Part of a small language model's weights: rotary positions.
MLP neurons of a small language model. Each row is named by its layer, matrix (up: input weights) and neuron, and shows model dimensions 32-159. Each number is 200 + 30 x the weight over its row's rms, rounded and kept within 0 to 999.
Before each neuron's rows, "fires on" lists the tokens most often at its 100 highest values on Wikipedia text that the model never trained on. A number after a token or word is its count.

fires on: "er" 12, "ent" 11, "on" 10, "one" 10, "le" 9, "ot" 7
L6.up302,196,240,177,178,202,198,180,213,220,194,241,169,167,200,204,224,187,168,190,179,165,221,239,228,239,256,204,220,197,239,221,170,213,219,192,185,197,179,205,227,188,234,124,198,205,152,203,199,183,281,171,227,255,261,234,213,219,213,183,212,166,175,187,182,175,162,198,258,163,167,228,177,157,202,185,183,225,168,178,233,199,209,175,242,262,227,180,219,179,215,225,230,177,185,167,179,201,180,161,240,197,230,255,122,190,251,197,193,218,199,146,192,189,204,221,203,214,248,164,260,193,214,192,180,202,228,121,205

fires on: "\"" 26, ")" 20, "-" 17, "is" 5, "ence" 4
L4.up782,197,159,249,160,220,184,237,227,276,232,188,188,226,163,212,260,242,166,224,165,205,222,229,246,200,260,236,185,227,185,193,175,210,227,184,236,202,210,223,211,231,228,195,248,220,182,187,207,153,217,227,208,248,211,172,202,189,201,173,174,200,188,182,177,236,171,252,214,203,201,184,159,142,256,160,172,216,202,175,223,225,279,198,194,199,215,210,187,227,164,181,144,217,149,168,229,179,202,195,221,195,194,200,225,188,192,205,201,242,170,250,128,181,223,199,235,203,260,188,210,236,258,150,206,153,215,174,209

fires on: " and" 23, " of" 16, "st" 11, "m" 9, "a" 5
L6.up711,180,179,233,201,218,167,185,263,261,220,200,237,174,120,243,209,259,176,213,111,199,196,215,193,224,183,197,205,226,207,193,187,228,201,248,202,214,174,215,206,188,192,200,194,212,179,165,192,231,199,180,173,181,173,140,290,285,186,191,134,203,237,162,206,205,251,170,182,188,193,202,196,239,187,193,200,191,193,205,190,204,197,233,237,201,186,187,251,125,215,193,224,204,177,181,174,239,193,147,209,224,180,202,170,184,221,156,222,235,233,186,175,173,239,242,239,211,194,178,202,239,224,188,224,247,235,200,185

fires on: " |" 67, ":" 7, ")" 6, "|" 4
L5.up495,200,211,198,221,200,209,194,241,296,214,182,195,243,176,201,268,237,234,253,193,177,203,242,187,160,231,214,205,210,224,168,183,211,206,167,212,256,207,201,220,158,242,237,207,208,205,178,205,193,231,169,198,193,249,237,232,164,239,151,199,199,183,198,255,168,231,253,149,199,205,210,143,197,241,130,187,134,207,170,230,181,219,209,207,180,225,183,185,203,204,143,219,210,140,153,187,215,218,224,220,160,293,170,152,201,193,164,232,222,212,219,171,167,144,228,188,212,246,157,221,168,206,178,285,225,245,180,160

fires on: " |" 30, " and" 21, "T" 9, "/" 8, "ac" 6, "ap" 6
L5.up924,208,201,244,191,200,230,180,193,259,183,200,196,163,220,181,220,193,174,206,163,200,207,199,246,172,149,205,195,261,224,188,217,198,217,224,184,275,236,153,214,172,212,201,193,247,186,119,196,256,201,177,195,189,260,147,195,197,200,152,230,160,197,217,195,159,203,200,168,228,166,217,191,198,183,164,179,202,200,208,184,186,206,251,223,212,185,157,257,188,222,209,169,161,218,140,220,219,173,175,254,213,201,155,173,171,162,223,223,216,215,188,200,142,200,207,231,204,207,202,177,175,167,193,206,254,258,150,151

fires on: "in" 28, "ain" 10, "it" 8, "ac" 6, "ant" 6
L6.up645,144,256,197,181,188,150,175,212,217,242,225,243,161,233,228,241,188,200,203,167,184,187,217,207,201,218,197,184,185,216,220,208,216,282,177,210,177,150,225,173,155,221,229,177,219,172,199,142,171,207,199,157,185,254,184,203,189,174,215,189,198,216,262,191,182,191,247,212,103,156,212,183,149,172,203,192,199,194,214,251,210,191,164,255,245,164,170,227,185,215,225,270,167,184,211,217,242,173,206,185,210,196,213,172,152,184,178,266,164,200,207,174,217,222,203,241,232,196,144,137,216,252,168,220,200,191,205,149

fires on: "r" 18, "in" 15, "il" 13, "it" 6
L6.up552,170,181,204,189,238,191,183,163,239,199,241,234,190,173,205,248,174,193,179,179,184,231,200,237,132,254,177,214,197,247,194,211,227,259,208,179,211,141,196,239,140,275,247,211,224,199,221,164,257,208,208,233,187,173,208,230,178,151,225,175,215,189,260,205,207,251,233,198,197,177,206,160,152,185,199,175,200,191,134,209,221,177,233,214,241,229,223,137,195,212,185,190,249,179,161,179,169,200,176,198,167,225,195,223,187,177,175,195,154,218,195,166,235,244,236,203,240,180,230,166,190,265,177,192,212,183,198,168

fires on: " was" 28, "," 9, "c" 8, " is" 8, "v" 7, " been" 7
L5.up434,190,145,203,207,213,181,138,165,196,203,171,222,158,176,226,213,236,159,248,145,223,181,162,191,191,232,242,238,182,224,193,170,220,187,146,188,249,247,185,236,172,175,168,212,241,187,216,130,185,166,179,166,229,196,257,215,153,201,223,200,181,252,247,126,181,204,256,223,232,204,213,160,145,184,181,189,169,213,127,158,230,175,216,154,201,218,218,201,194,199,205,198,224,208,191,167,194,200,194,238,166,206,229,245,192,211,250,189,183,244,191,207,224,202,140,208,197,174,201,211,202,258,212,201,191,200,264,176

fires on: "\n" 42, "\"" 14, "/" 9, "w" 8, "el" 7
L6.up287,229,171,199,152,223,258,213,188,272,276,233,262,198,203,237,239,209,161,220,147,219,156,237,177,158,213,218,190,203,244,216,248,176,213,146,168,254,237,233,171,170,142,214,201,168,198,173,188,174,218,230,199,159,238,182,181,222,239,190,202,216,163,230,231,212,209,240,256,149,209,158,193,242,200,165,185,193,213,201,212,210,246,221,247,213,222,250,190,227,185,222,181,201,186,180,203,203,204,179,194,168,261,195,198,219,201,213,178,229,167,179,236,198,187,207,177,218,201,162,204,202,170,175,189,193,172,184,196

fires on: " and" 23, " of" 17, " own" 7, "ic" 7, "ing" 7
L4.up672,176,236,184,234,198,136,211,191,218,226,202,193,225,229,220,189,205,170,235,204,219,205,238,184,171,179,231,238,268,164,234,176,190,214,136,208,223,175,227,240,179,175,265,260,224,175,210,140,261,182,175,210,183,190,204,232,161,173,198,206,241,231,170,191,236,187,198,189,162,186,196,171,183,235,182,175,194,189,164,244,217,230,216,184,232,173,175,200,144,187,227,244,194,170,192,213,236,163,208,225,192,178,177,241,202,152,199,188,228,152,209,202,225,160,216,201,267,212,219,159,167,215,209,184,184,261,176,147

fires on: "y" 33, "uro" 8, "ur" 6, "or" 5, "at" 4
L6.up29,200,234,195,240,148,242,145,195,187,225,203,194,219,203,231,201,189,249,180,207,224,169,211,250,236,187,240,197,252,213,165,199,214,214,166,163,209,181,264,218,189,209,218,211,208,191,209,137,194,211,186,165,182,201,134,195,186,278,226,176,157,190,159,182,223,175,171,219,232,165,233,165,206,233,152,182,167,195,207,170,218,251,193,214,188,234,203,216,130,160,161,255,241,189,178,156,186,186,222,217,185,221,167,182,203,204,156,182,166,183,158,224,269,168,179,202,235,214,153,171,234,167,238,231,181,207,108,231

fires on: " there" 23, " There" 17, "e" 15, "w" 11, "le" 6, "There" 6
L6.up519,174,152,232,165,192,161,218,243,248,144,165,181,196,166,201,233,186,194,201,196,172,213,182,199,122,193,170,197,227,164,168,192,246,188,221,220,213,230,217,211,159,203,270,226,216,167,158,122,235,184,197,207,227,196,178,213,181,231,204,199,203,227,206,153,195,196,214,211,154,208,175,160,207,202,240,162,197,217,216,195,180,224,205,251,226,217,223,162,166,147,170,186,188,215,237,205,238,160,179,192,229,181,189,200,179,217,216,242,248,242,170,221,219,246,194,263,190,182,152,187,207,201,208,262,213,204,215,191

fires on: " his" 38, "u" 9, "and" 8, " him" 4, "ud" 4
L5.up62,181,190,226,192,197,210,136,283,224,191,198,197,178,179,211,207,257,232,210,215,202,171,220,193,166,245,260,226,247,189,212,201,232,226,265,160,225,190,211,246,162,234,175,203,208,214,172,164,195,235,215,217,141,239,184,161,209,169,185,127,226,195,214,215,244,237,203,179,203,202,213,171,161,193,183,187,167,190,159,215,267,233,197,233,208,198,148,167,252,145,163,150,209,181,235,222,162,180,184,220,187,136,154,168,183,212,212,204,198,162,206,172,229,197,214,201,240,246,182,190,218,221,160,238,194,193,214,219

fires on: "-" 33, " South" 14, "/" 6, "sh" 6
L4.up878,232,164,208,168,216,208,198,192,197,234,225,173,132,183,210,237,246,220,187,168,238,182,252,220,149,215,221,225,211,191,178,201,233,242,218,218,190,166,195,191,201,208,229,261,186,166,209,159,226,160,197,191,140,221,160,215,203,167,211,258,257,203,166,191,202,210,220,180,179,248,195,151,202,212,203,199,168,184,219,180,194,162,209,229,244,171,202,179,183,231,184,210,220,218,230,171,204,141,215,226,246,172,146,175,184,226,229,227,197,156,176,216,202,231,148,210,274,193,209,183,196,214,182,207,175,258,200,189

fires on: " Ar" 29, " tr" 14, " Br" 11, " fac" 5, "bra" 4
L5.up2,178,199,212,234,217,254,174,222,233,135,175,215,183,193,229,188,222,266,195,184,207,182,216,186,137,215,156,180,208,151,154,162,198,243,181,229,195,192,223,218,172,198,207,183,195,209,210,201,213,190,264,218,174,185,218,213,180,187,201,170,198,202,225,206,224,216,217,198,207,199,148,214,183,244,213,178,238,206,157,190,228,227,204,219,211,206,167,264,234,230,210,212,228,223,199,162,174,221,145,200,151,197,254,167,231,198,193,255,241,235,191,166,247,200,233,192,284,186,142,182,196,228,147,210,124,216,200,179

fires on: "-" 35, " |" 19, "/" 12, ";" 7, "+" 6
L5.up46,230,188,186,201,232,161,176,202,284,177,190,200,186,184,205,233,223,210,196,248,229,187,186,179,151,209,238,250,230,173,189,202,203,229,203,140,234,235,197,241,213,243,223,210,170,132,138,223,232,215,196,231,193,187,220,195,178,204,189,207,148,186,259,213,208,238,176,264,189,150,222,145,201,229,200,158,220,188,202,199,179,169,203,282,237,196,161,196,215,198,255,181,154,210,178,194,217,191,205,202,243,188,205,142,147,195,170,199,221,163,148,196,159,204,206,201,160,179,163,220,207,258,177,184,177,250,190,176

fires on: "est" 23, "iv" 14, "ic" 13, "vest" 7, "ar" 5
L6.up73,196,219,226,147,255,214,173,246,232,187,196,247,179,206,247,189,224,164,195,200,197,184,225,201,218,242,179,212,201,247,168,175,185,216,237,199,258,166,190,221,191,181,236,222,182,169,224,166,161,219,251,224,160,232,139,221,262,272,179,174,197,192,192,211,231,211,208,172,170,151,207,200,151,216,177,173,214,192,143,202,159,188,220,222,157,184,224,210,173,152,232,215,182,211,185,212,170,172,175,180,196,195,167,230,240,212,135,178,200,250,184,129,230,237,255,212,203,170,203,220,168,176,213,233,175,207,177,175

fires on: "n" 25, " was" 14, "." 11, "b" 6, "st" 4
L5.up727,212,175,158,216,184,150,150,224,163,194,201,234,170,195,227,210,269,204,150,179,171,183,196,181,195,182,233,247,193,222,173,215,184,241,216,207,236,220,253,256,209,177,181,201,212,174,202,215,222,166,217,185,214,193,202,214,206,168,216,216,207,235,214,227,204,195,211,212,187,167,207,187,190,203,219,177,188,119,212,189,161,192,235,166,180,177,178,178,202,205,141,208,228,200,149,175,212,199,153,291,259,181,268,215,193,188,240,174,179,267,228,187,216,234,203,167,209,191,160,219,239,238,199,245,149,135,268,205

fires on: " of" 36, "g" 10, " code:" 6, "il" 5, ":" 4, "ing:" 4
L5.up44,166,186,201,215,258,199,221,208,196,189,204,188,198,246,247,220,175,169,242,210,215,173,198,195,172,183,182,209,166,200,244,238,233,288,198,186,225,220,176,170,210,258,164,187,221,214,220,186,233,224,200,152,152,250,209,215,140,165,167,176,168,201,140,178,137,207,201,226,228,206,220,163,187,201,223,187,213,154,190,231,196,158,203,212,220,211,202,153,190,221,201,189,200,140,189,229,196,160,172,219,166,215,254,142,168,230,205,155,156,167,220,222,238,216,229,224,218,190,210,155,246,164,175,202,227,235,210,221

fires on: "," 20, "—" 11, "\"" 11, " a" 9, " with" 7, "\"," 6
L6.up930,190,180,232,158,247,177,214,241,187,216,209,256,136,162,178,251,216,225,201,181,184,145,165,189,179,232,237,208,194,201,153,201,232,203,167,234,237,198,193,194,172,203,187,257,254,241,207,173,225,180,248,216,216,237,217,208,192,210,205,202,202,197,227,180,146,207,201,200,164,218,178,172,162,177,182,192,186,173,236,134,159,212,175,174,213,222,231,230,255,202,168,158,197,192,184,205,254,191,223,252,227,211,198,177,172,268,205,186,229,188,197,188,205,177,193,181,183,195,206,164,186,219,159,223,218,184,223,211

fires on: " |" 39, "u" 10, "re" 7
L6.up719,149,197,257,248,210,241,150,216,227,224,267,149,168,198,218,222,214,186,203,199,229,225,209,212,191,246,211,186,226,180,188,198,217,244,206,227,243,186,186,167,160,196,243,233,164,257,187,162,199,246,199,207,186,218,205,175,170,156,184,235,189,181,198,239,171,202,266,189,189,164,226,159,209,230,176,184,227,168,222,247,203,222,221,261,217,206,132,192,201,234,222,188,140,218,172,189,202,203,234,213,195,217,228,209,230,227,178,203,210,166,251,204,172,191,186,185,203,225,161,203,168,193,219,255,179,215,191,134

fires on: " in" 48, " medal" 27, " |" 7, " ass" 5
L4.up539,162,209,240,169,220,228,200,249,230,195,186,198,225,171,194,220,185,226,193,197,216,188,198,262,199,201,205,242,249,187,221,225,222,220,207,201,177,204,193,204,263,215,209,218,239,198,191,232,202,237,211,160,200,180,160,203,200,172,184,188,131,203,163,144,236,158,171,198,229,215,190,109,185,193,133,163,205,200,177,217,190,199,139,234,232,227,238,219,204,173,269,207,206,215,206,228,174,173,130,191,191,208,183,222,125,251,171,216,199,232,151,180,169,161,217,224,181,275,197,190,232,183,194,219,206,201,201,157

fires on: "." 36, "\\" 12, "s." 10, "=" 9, "$" 5
L6.up599,176,194,218,189,171,200,172,270,229,190,250,235,183,177,246,215,227,154,252,199,220,159,198,212,210,210,218,194,204,255,182,204,232,192,210,239,223,218,211,212,195,183,203,259,240,164,160,163,211,188,218,174,153,265,163,236,186,183,195,181,187,236,196,181,165,216,218,227,191,207,217,218,185,220,228,171,176,197,232,196,154,230,176,163,187,204,215,197,200,144,176,273,213,234,156,204,248,166,194,230,237,181,182,168,231,165,187,206,214,246,148,199,204,215,126,220,171,171,167,170,219,207,202,202,219,158,244,232

fires on: " an" 52, "|" 10, " no" 9, " any" 6, "An" 5, "n" 4
L4.up1010,179,234,149,207,206,166,152,216,184,220,206,234,271,159,231,231,264,231,195,217,216,180,198,156,149,211,230,176,179,254,185,246,224,205,180,211,217,241,201,274,211,202,227,229,150,225,148,249,186,224,214,206,240,226,206,192,170,196,197,192,162,213,153,197,196,172,182,219,198,154,177,169,196,196,188,169,175,208,231,197,195,163,258,207,252,193,218,205,222,167,227,190,219,216,190,220,180,198,223,246,190,243,203,205,147,234,163,207,207,258,184,180,158,169,146,257,200,193,169,217,170,173,189,203,177,151,205,193

fires on: "ing" 45, "ating" 14, "ite" 6, "head" 4, "ong" 4, "ate" 4
L4.up388,193,174,218,224,216,196,143,217,231,177,248,189,229,242,178,225,192,156,225,162,233,231,164,218,217,157,223,186,200,227,144,208,167,246,185,214,254,188,235,214,141,224,238,224,177,200,202,236,185,220,202,163,172,220,227,262,159,147,154,216,196,185,172,165,148,209,179,224,200,145,190,187,133,229,195,179,186,189,149,251,226,216,163,206,224,177,226,189,243,260,203,214,220,144,194,199,182,225,182,207,191,189,149,233,167,217,249,244,139,185,220,213,183,193,234,187,243,244,155,199,250,251,149,194,175,211,192,197

fires on: ":" 28, " |" 24, ";" 9, "-" 5, "ing:" 4
L5.up206,155,191,232,215,214,246,136,240,209,190,242,222,163,220,207,170,210,183,201,231,231,145,236,200,161,246,192,180,256,215,216,262,173,225,173,157,175,207,212,188,207,185,196,193,186,182,200,203,226,221,202,205,150,185,177,179,253,194,191,171,210,202,233,196,164,200,194,145,198,202,201,205,213,175,209,180,141,120,210,209,165,173,221,221,211,219,166,208,171,209,179,125,182,215,162,197,243,209,202,235,188,228,190,194,188,165,158,168,170,162,221,208,175,220,156,253,246,165,190,204,194,162,212,221,135,176,159,130

fires on: " of" 33, " and" 22, "/" 19, " De" 7, "|" 4
L6.up478,134,206,160,228,157,195,155,209,211,200,238,203,216,205,205,248,202,175,257,180,228,213,226,166,210,176,142,223,258,182,169,186,211,211,252,184,197,221,193,204,199,225,210,209,211,176,141,166,217,193,188,200,241,170,166,246,196,205,194,170,191,266,182,180,215,233,205,217,115,208,161,193,207,231,209,166,155,194,209,205,199,157,224,244,227,139,202,265,183,168,212,193,192,219,154,198,204,151,193,232,169,134,170,236,183,210,245,152,235,182,179,181,161,234,205,200,274,221,158,205,243,193,207,239,157,252,195,210

fires on: " an" 62, "ak" 6, "el" 5, "An" 4, " /" 4
L6.up104,254,183,162,259,211,173,193,209,187,219,188,197,204,133,245,225,209,248,235,209,204,171,230,196,158,193,205,209,234,190,195,224,293,200,182,223,227,205,238,204,222,189,147,216,168,192,231,198,161,167,240,188,208,174,174,239,197,191,212,179,206,239,185,178,180,198,197,266,184,167,179,217,210,212,137,204,219,164,187,179,203,201,225,213,232,170,223,226,217,211,202,190,221,190,192,201,253,216,179,181,210,202,200,188,196,278,228,181,201,244,246,204,208,164,204,212,175,200,147,196,209,193,211,187,195,156,219,200

fires on: " to" 41, " and" 25, " " 10, " as" 9, "/" 5
L4.up984,196,175,190,205,226,257,186,175,158,205,207,214,154,247,210,233,180,161,168,180,150,195,282,187,187,206,202,256,208,186,187,159,269,292,201,202,231,193,205,182,163,191,174,177,240,185,174,131,234,183,196,206,202,213,137,224,186,227,143,131,208,229,255,214,180,210,204,221,166,196,191,174,148,187,136,195,192,154,223,178,161,225,205,250,188,184,156,232,174,229,200,212,244,236,172,200,215,190,207,192,195,168,196,173,195,192,217,221,177,200,184,175,186,209,138,195,190,209,197,207,205,196,146,270,161,245,152,234

fires on: "ar" 17, "v" 11, " F" 11, "b" 7, "n" 7, "^{" 6
L5.up222,236,183,199,168,208,185,191,200,147,204,199,164,190,174,179,212,279,214,164,150,168,197,193,207,220,231,209,247,219,218,172,228,144,242,161,217,194,248,197,196,199,233,242,209,230,229,156,165,256,184,204,189,211,215,194,220,243,246,227,218,204,267,207,244,274,210,177,234,225,173,225,243,209,210,149,199,190,174,138,177,133,167,208,127,234,227,223,233,170,219,155,209,269,173,181,183,232,200,137,241,204,171,194,186,162,219,179,201,192,212,193,156,186,199,186,167,205,164,163,175,174,194,164,238,155,171,250,189

fires on: " a" 38, " \"" 16, "r" 9, "An" 5, "re" 4
L5.up863,205,214,159,203,197,172,182,246,225,228,215,248,220,173,201,247,236,217,230,185,235,231,180,209,155,252,182,199,221,257,231,188,223,190,232,207,232,152,221,237,181,217,215,224,181,195,189,156,132,206,218,201,212,201,179,192,184,168,184,164,252,222,229,228,200,205,230,284,177,196,226,172,146,200,192,174,198,224,166,196,188,210,240,227,211,159,202,163,184,228,213,245,226,155,211,158,197,220,133,241,214,215,213,161,185,231,199,158,220,203,200,224,232,165,192,215,206,227,214,200,193,246,150,256,181,185,166,206

fires on: " \"" 59, "—" 14, " [" 4
L4.up359,248,208,230,147,217,180,165,248,251,179,168,258,192,149,169,264,223,236,236,157,214,162,191,223,170,275,192,192,200,228,159,197,201,221,220,209,217,186,246,207,200,237,186,209,228,176,211,145,182,200,199,200,246,202,221,202,188,222,168,188,241,227,222,155,205,196,212,249,182,169,207,181,140,208,245,196,188,200,136,154,168,196,258,191,223,224,206,212,224,168,168,217,198,139,173,251,221,224,192,225,197,239,239,169,182,212,192,198,230,269,184,228,165,236,154,220,236,233,221,205,186,193,168,249,214,204,207,236

fires on: " American" 17, " large" 11, " of" 9, " small" 6, "ind" 5, " long" 5
L4.up297,211,197,202,167,194,149,219,265,186,248,235,199,143,183,219,189,212,232,254,183,178,189,228,214,185,167,219,204,198,130,208,168,175,193,216,206,236,183,196,195,212,166,212,192,190,199,220,179,180,178,207,148,205,198,166,205,239,197,217,200,155,249,238,212,125,249,188,143,186,188,188,194,223,196,142,178,261,207,168,178,201,225,215,264,231,242,200,159,220,153,192,211,199,225,202,160,190,156,166,231,210,232,193,239,191,229,185,209,162,212,188,195,157,228,217,192,246,214,207,162,203,164,188,218,211,238,255,160

fires on: "l" 17, "d" 16, "z" 13, "ens" 9, "w" 9, "v" 8
L5.up867,192,164,237,182,223,153,200,190,182,213,230,184,191,190,209,219,242,232,219,217,229,213,183,202,112,217,235,167,275,219,206,214,212,219,171,177,227,149,236,215,218,221,209,203,153,206,162,203,187,222,223,181,192,175,144,179,227,215,154,225,198,203,170,222,175,225,209,203,214,200,202,156,175,189,187,191,208,160,230,118,165,205,221,195,187,161,176,216,253,190,216,237,258,222,173,213,214,175,183,198,257,184,243,174,182,226,222,209,235,202,200,162,234,208,145,229,211,239,221,216,204,209,133,176,161,220,212,208

fires on: "k" 34, "n" 17, "ch" 8, "at" 8, "b" 6
L5.up234,215,183,251,213,213,176,188,245,206,169,224,249,205,188,235,148,250,188,180,186,169,163,180,189,179,181,225,193,192,183,131,199,223,255,204,185,225,197,209,167,227,217,197,215,230,182,179,174,271,186,206,227,173,221,201,240,214,181,216,198,230,217,171,228,145,226,204,243,225,239,203,178,160,201,177,175,226,164,192,128,223,198,177,187,251,223,192,177,210,267,193,205,210,189,171,152,192,167,153,209,210,234,219,214,120,241,189,173,223,265,207,181,215,182,265,194,186,172,241,178,198,191,158,186,190,214,241,206

fires on: "or" 27, "e" 21, "om" 10, "re" 9, "y" 6, "le" 5
L4.up147,183,233,179,183,206,202,176,231,187,165,196,223,261,167,233,199,168,267,201,187,216,190,225,223,204,205,177,205,230,183,202,243,222,167,207,168,256,202,197,256,218,218,205,186,186,214,162,131,204,160,261,172,159,195,121,224,241,208,197,243,203,221,167,161,177,205,210,178,252,187,184,172,209,229,205,196,244,199,215,151,196,177,208,212,176,220,205,212,183,175,237,235,202,216,218,201,243,205,207,237,125,181,208,243,202,199,189,193,226,164,158,226,279,179,176,204,219,212,205,187,211,174,187,168,213,211,218,233

fires on: "\"" 29, "'," 16, " player" 5
L4.up821,130,194,158,160,205,225,231,149,263,207,167,197,274,186,181,230,268,141,198,138,173,195,186,200,165,175,216,290,159,182,188,199,209,213,185,195,229,210,224,224,219,154,211,319,199,194,204,192,203,235,196,259,196,233,230,159,131,211,211,223,207,168,218,263,197,209,243,237,195,201,221,196,188,195,209,175,168,199,164,198,219,197,182,175,189,219,263,188,195,175,252,164,218,181,183,214,179,160,177,200,175,216,223,217,159,181,250,246,209,186,200,215,196,213,178,186,192,176,161,204,165,255,171,233,178,223,159,169

fires on: " Gr" 33, " gr" 13, "gr" 11, "r" 10, " Br" 6, " Str" 5
L5.up433,206,212,161,225,225,243,206,197,203,166,266,191,221,214,229,168,193,244,220,215,222,251,179,220,129,218,177,205,210,155,180,199,236,208,234,214,200,169,189,163,231,230,218,216,187,193,119,183,246,158,214,234,174,187,140,202,199,193,213,221,189,181,197,162,133,217,189,220,236,226,187,176,132,169,174,175,193,203,175,165,156,193,204,246,233,249,160,213,228,228,181,208,194,223,167,134,222,209,185,228,224,196,222,226,171,226,197,203,218,220,145,180,165,178,206,196,193,195,247,211,192,205,170,241,193,272,184,189

fires on: "l" 21, "m" 18, "n" 14, "d" 6, "j" 5
L6.up1000,195,154,245,107,206,185,183,211,178,209,207,229,164,194,217,216,252,169,221,188,174,170,222,204,154,180,239,197,201,176,210,188,226,194,191,245,234,184,207,248,232,214,217,203,204,159,193,133,210,156,196,192,183,219,150,237,247,186,152,200,231,190,237,152,177,245,252,196,217,227,191,134,185,235,197,173,216,168,181,157,173,241,253,181,157,144,214,162,232,142,252,174,206,191,233,149,265,218,173,215,219,168,208,201,181,192,238,252,172,155,221,189,181,237,188,191,184,183,187,179,219,152,147,200,167,200,219,161

fires on: " medal" 29, " first" 11, " to" 10, " |" 10, ":" 5, " Career" 4
L5.up700,131,184,176,193,186,244,191,156,253,168,248,212,290,250,227,219,196,193,205,227,178,176,214,232,211,192,203,225,171,149,199,231,214,195,186,198,211,239,180,187,189,208,216,227,165,176,202,215,278,198,220,143,206,203,202,190,148,236,166,164,149,217,151,218,190,207,176,238,205,183,189,189,248,212,193,185,222,164,201,181,187,158,133,209,189,181,244,191,237,167,266,252,199,178,179,203,249,191,154,202,201,235,203,211,162,214,183,208,170,236,150,237,208,161,192,187,227,232,158,157,254,213,252,213,204,202,254,181

fires on: "ing" 40, "ret" 8, "ate" 8, "ct" 6, "ating" 5
L4.up684,196,216,226,221,222,208,146,202,175,184,199,197,217,203,231,235,234,153,227,157,200,157,245,223,202,235,202,227,227,258,191,251,167,240,191,235,246,177,256,258,206,206,192,207,164,237,208,222,154,253,211,171,173,279,202,191,148,173,179,151,261,204,201,150,138,240,185,218,204,183,151,190,122,201,220,159,218,189,185,252,173,234,203,199,220,183,165,178,242,210,236,218,238,195,188,216,217,137,194,226,182,203,165,161,197,176,229,210,255,205,216,211,288,186,164,225,244,238,235,206,208,218,169,230,226,148,186,196

fires on: " |" 23, " of" 18, " to" 12, " a" 7, " m" 5, " in" 4
L6.up544,214,234,140,167,203,185,192,222,225,206,158,163,237,172,179,187,187,226,208,215,231,167,209,255,199,201,190,237,211,227,200,209,181,181,236,253,191,217,168,243,226,221,202,252,204,179,213,239,212,187,227,166,172,182,185,232,205,178,210,211,157,221,150,213,170,212,240,210,219,179,151,164,176,189,181,160,246,217,194,218,196,190,155,238,168,179,265,213,242,208,265,210,186,222,174,195,239,168,176,201,203,212,120,174,175,218,178,196,191,210,152,186,195,154,226,164,197,209,178,224,259,223,209,220,144,160,233,189

fires on: "or" 32, "ear" 7, "at" 7, "it" 7, "au" 6, "mer" 5
L6.up995,223,200,216,229,230,233,153,240,177,243,182,225,232,246,186,168,221,210,220,167,185,193,223,237,201,155,158,192,206,214,187,183,239,246,184,164,249,217,185,249,237,165,166,197,226,223,181,231,199,198,224,161,176,162,184,196,224,234,191,189,213,158,203,209,200,233,212,211,211,130,114,180,201,217,198,176,190,165,128,198,218,187,183,156,220,219,220,191,177,184,221,249,189,192,197,211,173,251,157,229,125,246,171,168,200,178,143,249,229,191,186,171,280,225,210,223,170,211,231,192,265,192,223,198,214,222,156,196

fires on: "i" 27, "ic" 13, "ag" 11, "og" 7, "ath" 6, "it" 4
L4.up81,141,192,211,190,196,204,160,241,216,181,227,205,219,173,197,193,215,196,197,241,187,184,174,226,217,220,263,193,218,177,250,164,181,276,246,213,227,221,228,201,205,233,200,202,177,171,198,223,209,206,209,196,179,220,151,204,159,223,163,192,206,219,184,193,222,214,195,212,211,186,250,145,180,185,191,187,200,198,171,195,163,143,189,230,189,207,221,241,201,207,230,237,247,190,182,211,177,132,129,195,176,213,180,251,201,148,245,238,138,229,221,253,241,213,195,175,208,240,257,211,189,172,213,209,210,206,146,240

fires on: " of" 32, " least" 7, " only" 5, " than" 4, "g" 4
L6.up337,183,194,193,208,226,235,180,181,178,200,218,147,157,201,200,221,252,179,234,234,173,181,165,206,194,156,197,218,186,205,165,170,251,234,207,242,218,211,217,194,220,203,204,224,208,176,184,210,215,228,266,181,219,194,188,206,148,185,218,215,196,217,164,179,206,233,185,214,228,188,175,161,193,185,197,164,296,165,183,164,155,192,261,219,209,236,189,183,220,194,208,188,210,220,202,258,198,166,205,206,178,189,211,98,261,219,149,222,217,181,218,172,200,192,213,154,247,232,188,202,213,165,175,213,203,210,147,181

fires on: " has" 37, "f" 15, " he" 11, " had" 7, "-f" 6, " sec" 6
L4.up725,224,288,169,187,207,165,215,212,189,192,186,238,227,170,207,241,187,137,281,201,225,226,205,251,174,245,199,237,235,191,169,208,229,224,200,187,182,219,222,184,179,230,193,224,205,237,200,178,246,219,214,201,237,178,161,254,192,233,192,190,215,192,200,225,164,196,188,222,117,210,183,180,170,215,164,183,222,226,223,168,152,219,216,235,191,199,194,196,184,197,291,230,186,206,180,181,246,197,221,224,175,211,201,174,165,177,147,200,199,137,196,195,209,174,161,259,178,212,194,181,199,198,136,220,178,136,180,189

fires on: "." 59, "s." 10, "es." 4
L6.up368,216,171,151,187,158,153,142,249,211,226,264,213,145,186,208,244,197,179,202,219,207,216,179,190,198,244,236,190,238,218,157,227,212,210,198,229,226,248,187,213,170,222,207,246,225,174,181,161,215,259,171,156,178,223,193,201,214,222,187,167,163,233,184,184,178,213,223,227,195,230,207,200,122,190,219,200,229,216,192,201,240,229,229,194,212,205,239,202,227,186,196,264,185,144,177,200,189,187,221,218,152,159,168,181,154,182,188,166,233,225,191,172,179,231,189,211,236,193,202,205,198,192,160,247,158,146,176,178